Weights of a small GPT-style language model, trained from scratch on English Wikipedia: rotary positions.
MLP neurons of a small language model. Each row is named by its layer, matrix (up: input weights) and neuron, and shows model dimensions 357-484. Each number is 200 + 20 x the weight over its row's rms, rounded and kept within 0 to 999.
A block is one neuron, or neurons of one layer that tend to fire together. Before each block is what it responds to, as a language model described it from the Wikipedia text at the highest values.

Responds to: Middle tokens of multi-word chart, award or competition names, especially the space in Billboard Hot 100, also US Country, Best Opera and European U23; plus en dashes in season ranges like 2010–11.
L6.up968,229,196,194,198,165,219,203,227,177,220,185,199,231,201,186,222,163,233,214,208,212,184,190,167,219,214,250,219,201,152,174,198,235,182,203,173,186,189,209,187,202,228,188,193,211,218,137,210,204,161,195,196,212,190,145,222,219,237,199,209,210,208,204,176,189,194,179,213,192,200,192,166,227,209,188,202,252,154,217,237,217,222,174,142,201,217,217,196,200,181,192,189,237,213,214,180,223,186,205,233,210,192,184,154,175,196,196,192,176,193,157,172,176,225,220,230,173,197,154,211,196,190,192,204,191,188,170,186
L6.up1555,196,191,213,201,184,217,221,186,209,199,184,217,191,248,224,197,249,206,229,182,203,212,218,206,196,213,184,211,208,239,241,232,245,208,172,211,170,193,232,214,169,172,183,193,202,206,199,183,209,192,190,215,189,197,190,187,201,220,191,239,152,177,215,194,229,196,203,213,177,213,193,213,182,184,194,217,198,225,204,201,177,206,205,178,190,213,178,172,226,187,202,214,191,187,183,212,205,215,184,203,187,182,194,219,186,181,196,187,217,196,209,227,174,238,143,206,186,232,228,209,207,205,178,214,217,202,198,161
L6.up1784,225,181,248,224,190,197,166,193,148,205,155,205,169,225,215,191,223,213,204,190,222,192,207,225,225,224,194,218,193,211,221,207,244,186,189,214,203,187,187,194,185,199,197,198,213,167,213,202,179,203,193,192,222,190,202,201,185,200,181,209,220,200,197,231,197,204,221,203,202,175,186,137,193,179,163,205,217,203,169,193,209,211,183,166,195,190,173,187,195,207,200,234,189,222,188,154,203,192,200,197,216,170,185,182,191,208,186,217,188,190,192,193,191,214,194,236,157,209,171,189,194,202,185,170,188,225,205,204
L6.up1965,233,155,198,208,226,180,199,207,153,192,184,206,213,200,203,180,199,234,200,188,201,197,248,181,177,201,206,201,208,218,208,237,215,179,201,193,161,183,194,175,173,175,207,198,195,209,192,180,186,217,210,173,230,201,178,192,204,210,187,248,212,208,218,203,207,195,193,207,171,198,164,176,236,204,184,199,193,188,136,174,193,153,202,172,173,199,205,188,176,214,234,201,193,206,205,186,224,171,186,182,185,197,152,180,156,207,202,163,175,188,181,234,222,215,176,197,204,196,222,209,206,177,222,218,223,207,180,187

Responds to: Tokens right after a number or measurement: unit suffixes like p (12p, 53p), h in race times, and "of"/"to" after fractions or ranges.
L5.up760,173,224,192,214,212,190,187,237,214,214,199,222,198,219,214,196,162,227,197,212,187,184,243,176,210,169,166,176,244,219,178,176,180,214,211,204,190,198,222,224,177,169,210,197,211,201,192,221,170,204,215,201,222,184,200,190,198,205,230,249,176,222,190,209,209,174,223,193,187,199,181,190,187,209,207,173,212,204,212,197,200,212,208,172,210,190,167,229,192,214,225,209,226,200,164,193,179,179,223,205,219,206,206,241,172,206,189,176,229,219,221,194,210,232,190,203,177,160,226,189,203,197,225,248,243,233,233,187
L5.up1017,191,154,202,203,212,225,223,223,198,207,209,235,181,200,181,175,203,226,204,190,229,182,192,235,164,241,229,179,212,178,205,174,204,217,179,169,197,182,199,204,193,191,191,181,200,233,188,200,209,203,176,176,170,204,194,215,211,198,225,209,214,206,198,172,206,185,201,194,199,187,207,200,232,177,220,226,222,163,211,183,211,205,227,200,171,164,170,241,189,190,258,160,224,207,203,205,176,231,180,198,176,198,205,202,187,173,194,223,187,222,199,181,216,211,209,193,172,214,212,228,199,233,215,194,213,229,191,178
L5.up1147,212,176,238,205,189,219,224,224,217,183,146,229,177,187,177,195,174,209,166,175,200,171,192,208,206,204,219,223,168,206,173,190,171,217,225,188,196,200,193,199,207,210,183,188,223,185,206,176,194,187,193,158,193,178,226,203,176,211,176,191,206,170,177,196,232,195,175,194,216,180,197,233,192,199,187,195,254,171,198,224,182,182,207,206,212,183,248,207,232,193,200,199,253,192,216,168,177,237,221,206,208,197,204,173,198,210,191,177,196,208,190,212,199,199,179,220,192,209,178,198,188,228,202,227,200,211,205,208
L5.up1687,214,183,202,209,217,224,216,208,184,240,183,190,216,190,182,206,209,182,201,241,188,202,201,218,193,208,209,175,156,231,223,170,200,188,208,200,207,194,240,155,206,176,196,214,225,236,223,207,230,202,193,188,205,195,197,196,219,180,220,187,197,187,198,212,198,135,226,182,213,190,246,190,233,219,203,179,218,178,197,181,172,179,192,190,206,226,156,185,230,229,185,185,199,181,195,192,197,192,203,207,230,187,190,211,227,190,196,171,188,220,191,198,175,204,215,185,200,178,195,189,205,177,184,232,227,255,194,222

Responds to: First numeral in a wiki table row's data cells, right after a name column: sports stats like games played "| 6 |", jump marks "6.515", counts "4,793".
L6.up553,212,197,200,212,173,223,171,226,183,178,200,221,181,187,206,197,176,213,238,185,160,179,196,204,190,178,192,182,195,154,213,178,244,199,156,210,219,191,196,212,191,180,171,185,215,224,209,179,206,199,196,212,223,205,156,195,217,222,189,213,155,189,219,200,226,206,174,172,219,193,209,175,179,215,217,191,195,198,192,169,223,193,214,196,218,211,184,161,215,210,188,211,204,209,172,210,214,185,192,199,230,172,177,171,209,197,196,206,196,215,185,195,225,191,180,234,208,231,213,197,199,185,199,193,176,204,196,184
L6.up941,168,169,196,190,185,221,182,175,203,214,207,197,184,178,222,197,181,219,188,194,203,220,183,213,224,206,191,212,196,190,206,188,225,212,192,182,177,230,199,226,213,200,206,223,196,222,178,214,234,205,166,212,191,173,178,195,187,181,211,206,208,218,190,200,220,203,216,189,169,183,210,204,226,164,207,216,251,199,217,199,189,186,178,234,213,194,209,214,231,207,208,200,187,180,223,174,230,205,214,222,214,212,179,138,214,203,206,163,198,205,213,197,189,201,215,226,232,200,181,226,184,175,193,210,174,211,153,205
L6.up1666,200,193,209,194,205,203,214,223,224,165,189,184,164,190,198,232,184,219,180,223,208,174,197,212,217,204,196,250,183,196,210,171,188,223,217,195,200,200,196,182,142,227,195,215,206,171,226,196,160,190,195,208,195,189,169,187,206,196,197,200,210,215,193,198,218,200,199,194,184,202,163,208,200,232,204,204,208,174,178,187,160,183,227,205,179,162,207,194,175,224,220,174,228,195,188,223,207,182,202,197,221,208,166,180,215,198,196,198,208,168,172,185,217,208,194,205,215,237,211,229,219,178,203,182,223,202,172,225
L6.up1708,191,186,227,243,191,166,197,208,147,197,194,206,190,188,181,203,226,224,233,214,216,217,196,235,216,167,166,169,182,193,206,208,187,209,187,213,234,222,183,181,174,204,193,200,210,178,195,200,203,169,191,205,226,229,200,191,226,227,195,189,194,196,210,213,223,224,189,190,216,187,212,179,212,204,192,231,229,225,208,187,190,177,206,200,209,222,191,167,240,194,186,223,183,195,188,200,210,181,234,187,221,201,181,188,166,196,202,211,170,194,189,225,213,208,180,180,196,210,159,203,191,215,232,184,207,192,214,177

Responds to: Tokens right after a number, like years, decimal points, ISBN hyphens and date commas, plus "of" after nouns such as Duchy, age, area.
L9.up2030,201,198,214,223,217,223,195,239,194,197,174,201,227,227,185,173,197,189,205,217,156,202,220,237,163,237,212,167,188,208,202,188,232,220,192,218,202,197,201,219,177,169,185,207,167,210,222,212,211,217,206,165,193,166,184,220,200,175,203,196,213,190,225,174,210,225,209,193,184,215,219,202,205,226,219,246,183,219,195,215,232,189,203,215,192,233,196,222,200,214,200,173,192,190,195,194,227,219,212,188,199,216,192,203,174,170,239,222,166,181,188,204,214,204,189,188,218,161,229,219,186,210,182,206,217,210,178,193

Responds to: Function words right before a category or place description in article openings: "is a", "City in", "Theatre in X, Norfolk", "is an".
L6.up178,194,184,217,212,233,224,208,179,199,220,178,208,225,206,208,201,210,185,203,247,203,188,204,193,206,212,208,194,211,175,187,198,208,173,188,214,212,232,200,207,181,207,209,200,232,160,208,176,225,193,188,181,199,198,198,224,226,203,224,192,232,208,197,197,218,178,211,181,201,231,223,189,149,213,175,198,264,193,212,211,217,188,193,208,193,187,216,261,207,210,211,191,208,225,170,193,206,199,160,189,223,190,172,222,165,165,177,199,263,186,219,187,225,218,195,181,186,224,194,208,200,230,261,215,166,160,193,197
L6.up210,223,217,244,195,181,209,203,207,174,221,196,196,191,189,186,185,231,181,207,204,191,210,197,186,202,192,189,184,187,197,203,173,176,182,222,203,231,199,237,211,167,225,187,162,193,210,227,206,201,205,176,179,185,174,173,244,189,200,188,235,188,190,202,218,209,218,235,177,218,212,225,201,212,222,196,204,204,214,215,189,192,208,218,211,212,258,177,211,236,202,193,147,189,231,208,170,164,210,192,214,220,207,204,177,191,200,193,220,198,212,178,224,212,186,199,221,188,202,190,218,212,198,224,206,182,189,214,177
L6.up552,200,159,224,200,213,193,139,199,184,186,190,192,204,206,209,172,201,189,194,184,162,210,199,190,198,183,201,254,185,207,182,202,202,180,201,215,176,220,175,189,225,191,183,187,245,173,173,174,190,197,171,186,205,202,205,210,212,204,200,195,192,204,189,188,193,190,238,198,212,207,196,181,209,215,194,201,213,186,208,233,224,206,164,197,190,185,234,177,206,194,214,189,191,183,185,195,196,189,206,196,189,211,203,191,209,207,192,197,150,165,217,215,210,243,179,208,221,187,216,210,190,209,220,211,203,187,179,184
L6.up634,205,208,212,215,185,218,212,231,191,197,199,198,219,216,175,168,195,199,192,187,208,196,187,177,196,208,216,186,184,202,182,199,206,193,209,167,194,187,195,195,175,205,237,216,207,199,204,176,188,191,216,166,208,195,208,184,190,226,188,187,220,188,195,220,200,201,223,218,206,171,219,231,196,197,180,216,201,178,201,171,226,207,257,206,184,207,221,212,201,205,208,156,196,223,160,172,193,201,198,189,214,160,221,240,196,192,176,190,219,152,223,240,217,244,166,208,194,183,206,205,145,191,218,187,201,209,185,205

Responds to: Prepositions and modifiers directly before an upcoming place name in location descriptions, such as in, of, near, now, located, New.
L9.up1220,208,192,218,188,239,222,192,202,174,227,182,213,171,205,173,168,202,146,196,182,215,171,194,212,198,207,189,203,177,184,204,187,177,190,214,160,212,206,252,194,181,233,161,213,193,249,195,208,205,174,225,186,202,183,228,232,192,199,219,214,196,219,213,203,186,164,232,212,190,207,215,210,200,232,174,226,215,199,210,205,209,200,210,218,215,212,230,220,226,185,211,173,219,170,153,179,175,217,200,187,222,201,219,200,231,225,248,213,186,204,182,206,194,198,191,208,223,191,208,243,178,251,210,224,178,205,205,158

Responds to: Unit words and abbreviations right after a number or number word, mostly lengths, such as cm, meters, m relay, miles, km, also years and hours.
L6.up19,212,163,243,166,237,192,208,223,188,211,194,210,203,212,161,231,188,213,170,192,206,166,210,229,211,206,157,199,186,223,189,184,176,205,199,227,187,220,198,238,192,224,216,225,209,187,233,189,208,210,178,166,185,174,197,195,216,209,207,177,216,192,214,186,216,172,221,231,182,212,205,232,228,210,218,228,213,183,163,182,200,182,230,179,226,233,208,208,198,173,224,166,207,197,164,220,180,187,206,150,184,211,176,222,226,185,228,240,184,196,184,207,227,220,211,176,211,198,220,222,201,188,189,202,205,167,173,196
L6.up967,213,225,205,160,224,183,220,182,197,209,204,225,178,208,155,210,187,186,186,226,173,189,183,217,173,204,199,194,186,221,193,169,214,187,214,198,223,175,192,196,176,242,190,182,203,173,194,181,190,239,209,187,184,238,221,191,168,224,190,189,198,229,185,194,211,192,178,204,213,227,235,198,200,213,216,207,205,225,189,177,232,183,221,195,234,206,169,235,205,177,231,161,191,171,191,198,191,186,222,199,200,239,166,149,174,157,213,184,223,198,185,183,214,203,188,226,201,204,220,207,215,219,189,211,196,209,173,185
L6.up1420,184,191,205,185,223,217,219,212,205,161,184,213,190,237,195,200,186,179,190,188,205,172,197,183,213,181,199,230,202,190,223,184,216,190,232,186,192,209,225,227,157,220,188,195,211,184,211,225,193,190,210,154,193,206,185,166,218,200,204,192,195,234,175,213,212,234,212,177,192,237,198,179,176,204,168,191,152,185,171,188,212,214,225,180,194,184,176,227,203,149,201,160,234,194,184,235,204,192,220,191,157,198,192,209,163,167,209,212,233,177,222,179,220,247,186,226,188,201,193,174,198,170,185,198,233,207,215,159
L6.up1718,170,195,189,188,193,155,201,199,192,181,200,238,225,241,176,222,222,197,209,219,197,199,194,182,205,234,196,222,210,192,227,202,178,176,212,226,153,192,191,168,175,194,222,174,190,215,173,197,199,162,208,145,228,176,192,220,188,185,183,241,222,208,191,187,203,163,200,184,182,171,196,188,222,173,183,220,207,180,173,209,210,214,215,214,213,205,214,224,191,181,218,196,195,154,182,189,213,206,220,204,249,191,190,219,183,194,226,175,192,192,178,226,189,188,163,197,180,212,175,194,203,198,203,209,210,213,215,183

Responds to: Mostly the decimal point or colon right after a leading digit in table values, such as 1.97, 0.48%, 1:10.88; it also fires weakly on "a" after "is/was" in opening sentences.
L5.up358,210,169,222,175,191,217,212,208,201,196,156,200,222,197,179,176,162,201,151,217,196,191,212,207,181,189,187,185,195,237,211,175,215,166,187,200,156,215,192,194,190,205,169,203,193,217,210,180,202,204,198,200,217,210,169,209,222,229,166,185,198,189,209,194,218,232,190,197,213,199,214,195,180,214,201,208,174,191,182,206,185,174,229,201,216,205,199,214,167,182,221,174,237,211,229,185,220,174,211,228,241,202,179,198,208,184,203,229,181,207,192,191,212,220,187,230,200,203,191,226,215,180,189,185,205,234,177,193
L5.up399,222,200,192,202,201,200,199,212,194,201,200,184,204,161,203,195,190,201,205,231,203,155,208,208,197,175,199,242,197,214,181,207,195,192,193,202,183,204,235,192,173,214,205,168,207,186,194,178,203,213,196,194,227,225,192,167,205,229,194,176,192,190,202,217,210,169,222,186,214,244,215,213,220,190,203,198,203,195,202,240,197,216,198,197,162,206,177,244,171,180,200,206,210,196,182,179,203,187,206,224,192,183,190,187,206,174,191,216,168,190,160,181,153,221,188,230,231,186,206,231,192,168,193,197,232,180,175,161
L5.up874,196,171,188,230,193,207,183,187,186,183,210,198,191,196,193,179,213,208,221,193,215,213,206,197,195,189,211,235,213,217,213,186,230,199,185,217,167,164,188,154,196,197,199,215,208,209,208,215,188,192,227,221,233,179,180,208,171,200,204,186,193,174,183,203,189,202,210,194,219,197,245,200,200,201,176,184,235,184,214,241,166,199,206,189,164,226,194,189,210,186,220,185,219,189,183,217,174,189,218,195,183,214,223,178,203,219,204,173,206,200,191,200,222,236,190,191,227,193,171,201,198,190,217,198,218,234,228,217
L5.up948,190,195,215,176,211,203,152,199,202,200,183,192,202,189,182,211,195,169,224,210,206,200,236,219,193,209,202,211,204,199,204,192,207,202,225,148,205,194,193,215,160,185,196,211,206,244,223,197,187,173,187,156,202,179,200,216,204,223,224,226,199,198,240,204,223,193,200,198,186,179,189,215,191,200,187,212,197,195,193,172,224,170,205,197,199,211,184,238,221,152,184,163,200,187,183,201,201,181,229,207,223,151,188,170,219,167,186,240,195,212,191,214,184,200,217,186,188,189,196,202,196,194,216,226,221,201,189,177

Responds to: Tokens in the middle of multi-word proper names and titles such as chart, event, film or medal names, often numbers like Billboard Hot 100 or Pro Combat 8.
L5.up1387,204,221,209,213,213,174,201,185,164,161,223,227,170,168,216,176,223,187,210,213,233,221,226,185,223,211,191,183,202,226,160,222,259,191,222,208,188,183,212,204,181,190,210,174,243,182,192,184,212,131,198,217,194,217,171,197,174,201,208,182,194,176,206,177,215,195,244,177,228,188,203,180,213,217,188,196,176,179,183,214,215,186,188,184,222,165,228,193,173,229,223,198,195,202,192,204,194,206,170,192,206,194,251,156,201,179,222,203,200,177,181,202,230,201,201,196,204,194,204,203,185,186,188,235,211,220,195,190
L5.up1408,196,193,199,229,204,194,201,205,203,155,182,232,202,184,224,180,192,210,209,216,225,160,199,185,217,191,209,200,193,190,206,145,177,160,185,206,151,187,185,233,229,225,230,186,209,200,212,176,211,192,231,212,206,165,198,215,206,226,231,197,186,201,201,206,198,199,225,225,179,214,202,183,193,181,195,246,220,186,197,207,227,189,226,153,233,212,206,198,183,219,208,186,169,195,194,195,186,190,210,184,214,233,146,207,181,194,189,171,206,192,204,155,217,200,141,212,210,205,180,227,208,181,202,219,213,183,202,210
L5.up1515,204,181,195,227,216,185,221,192,170,177,215,185,177,211,196,183,195,248,213,232,216,192,222,176,226,231,205,202,215,241,170,217,202,171,191,210,219,203,219,185,188,201,203,174,215,180,199,193,212,188,219,224,228,234,180,221,185,216,200,217,199,180,209,184,196,193,234,169,219,212,188,200,207,180,226,200,221,214,185,206,200,148,221,183,208,160,221,187,184,195,206,233,189,198,188,223,196,214,182,178,167,155,191,145,178,195,174,177,202,206,204,206,199,225,185,178,210,160,228,218,223,167,190,208,181,203,206,184
L5.up1893,193,207,181,210,226,222,184,219,173,181,188,221,191,260,219,181,211,214,182,190,225,221,183,208,194,219,228,229,196,221,221,197,209,195,177,180,155,194,222,186,192,203,183,243,200,217,202,236,184,212,213,180,220,194,174,228,151,221,199,209,230,228,223,173,231,174,214,205,188,175,151,183,207,208,210,229,205,163,225,181,203,194,215,209,213,173,199,186,179,197,233,181,164,184,210,148,180,199,183,207,206,222,169,200,189,220,204,156,207,180,207,199,182,191,200,196,190,216,198,192,189,190,229,203,202,208,212,195

Responds to: Middle tokens joining two halves of fixed pairs, ranges or chart names: Top [space]40, 18–19, fore and aft, Time / Mark, one or two.
L9.up1897,207,197,193,199,248,197,180,207,173,206,186,235,223,216,190,223,224,223,199,193,198,201,204,233,166,202,199,197,207,216,211,188,211,194,182,218,168,212,201,193,172,175,206,192,213,200,156,202,183,239,182,196,218,199,205,180,208,253,206,220,198,186,228,186,222,177,224,192,204,189,219,212,206,205,224,209,224,218,207,184,197,204,189,228,181,178,163,196,176,210,212,224,188,206,218,158,189,199,198,199,214,209,160,194,172,237,197,193,165,192,201,193,201,186,224,185,228,215,163,185,192,208,207,198,211,199,185,194

Responds to: Pipe separators deep in sports statistics table rows, mostly header rows just before columns like Total, GD or SV%, with scattered weak prose tokens.
L5.up30,193,201,201,204,208,205,207,208,238,230,181,201,196,173,221,214,236,195,186,217,209,182,212,226,202,158,195,204,210,180,213,189,219,201,201,175,209,199,223,207,196,242,257,206,212,234,183,214,202,191,197,156,208,177,215,213,187,207,201,217,235,206,196,230,221,172,173,189,206,217,164,199,202,158,201,208,222,218,216,196,206,200,195,211,220,189,186,221,205,221,179,200,205,211,159,181,202,185,241,206,191,202,213,228,155,183,180,228,205,224,217,182,218,212,211,227,205,217,221,212,190,176,174,194,241,230,197,219
L5.up278,210,168,168,222,190,202,196,193,189,197,220,211,188,194,225,201,193,222,255,176,228,195,236,189,186,177,200,197,223,173,181,178,190,191,198,205,218,155,203,190,189,224,172,195,193,181,193,223,227,179,172,210,233,212,207,201,215,198,207,161,227,207,200,202,189,218,219,204,199,207,219,222,210,204,231,183,213,205,205,185,181,192,243,177,166,200,209,226,202,196,184,212,191,185,205,200,193,207,179,166,207,198,157,214,186,218,205,208,216,222,159,181,231,211,216,199,181,205,218,179,184,208,168,206,198,243,189,206
L5.up1586,205,177,248,177,156,176,168,197,211,235,175,164,239,178,223,200,205,200,183,189,204,172,181,212,170,201,212,181,209,176,206,202,218,178,201,196,171,201,259,173,188,201,180,204,201,196,236,221,226,209,183,220,222,212,185,172,204,191,213,197,208,218,200,220,180,212,189,163,204,183,197,176,213,176,206,226,185,220,236,160,201,193,212,205,199,213,177,191,196,212,178,192,169,184,225,229,181,218,197,178,235,200,194,217,195,187,197,205,181,204,213,202,197,189,184,205,208,183,233,179,216,188,186,187,213,205,178,154
L5.up1688,182,156,241,209,185,200,193,184,198,190,218,182,170,186,234,213,240,203,187,139,189,186,227,193,210,188,173,226,202,199,197,181,230,190,183,221,232,195,216,242,181,192,218,177,186,216,218,220,186,199,234,196,174,192,199,228,203,220,186,216,191,201,148,236,205,190,213,169,198,173,180,198,195,195,199,231,193,188,175,228,208,228,213,167,226,199,193,212,187,207,216,176,217,215,202,204,187,222,179,203,188,167,173,214,184,187,228,222,190,192,217,210,185,216,211,216,179,189,163,185,217,208,179,202,195,203,191,171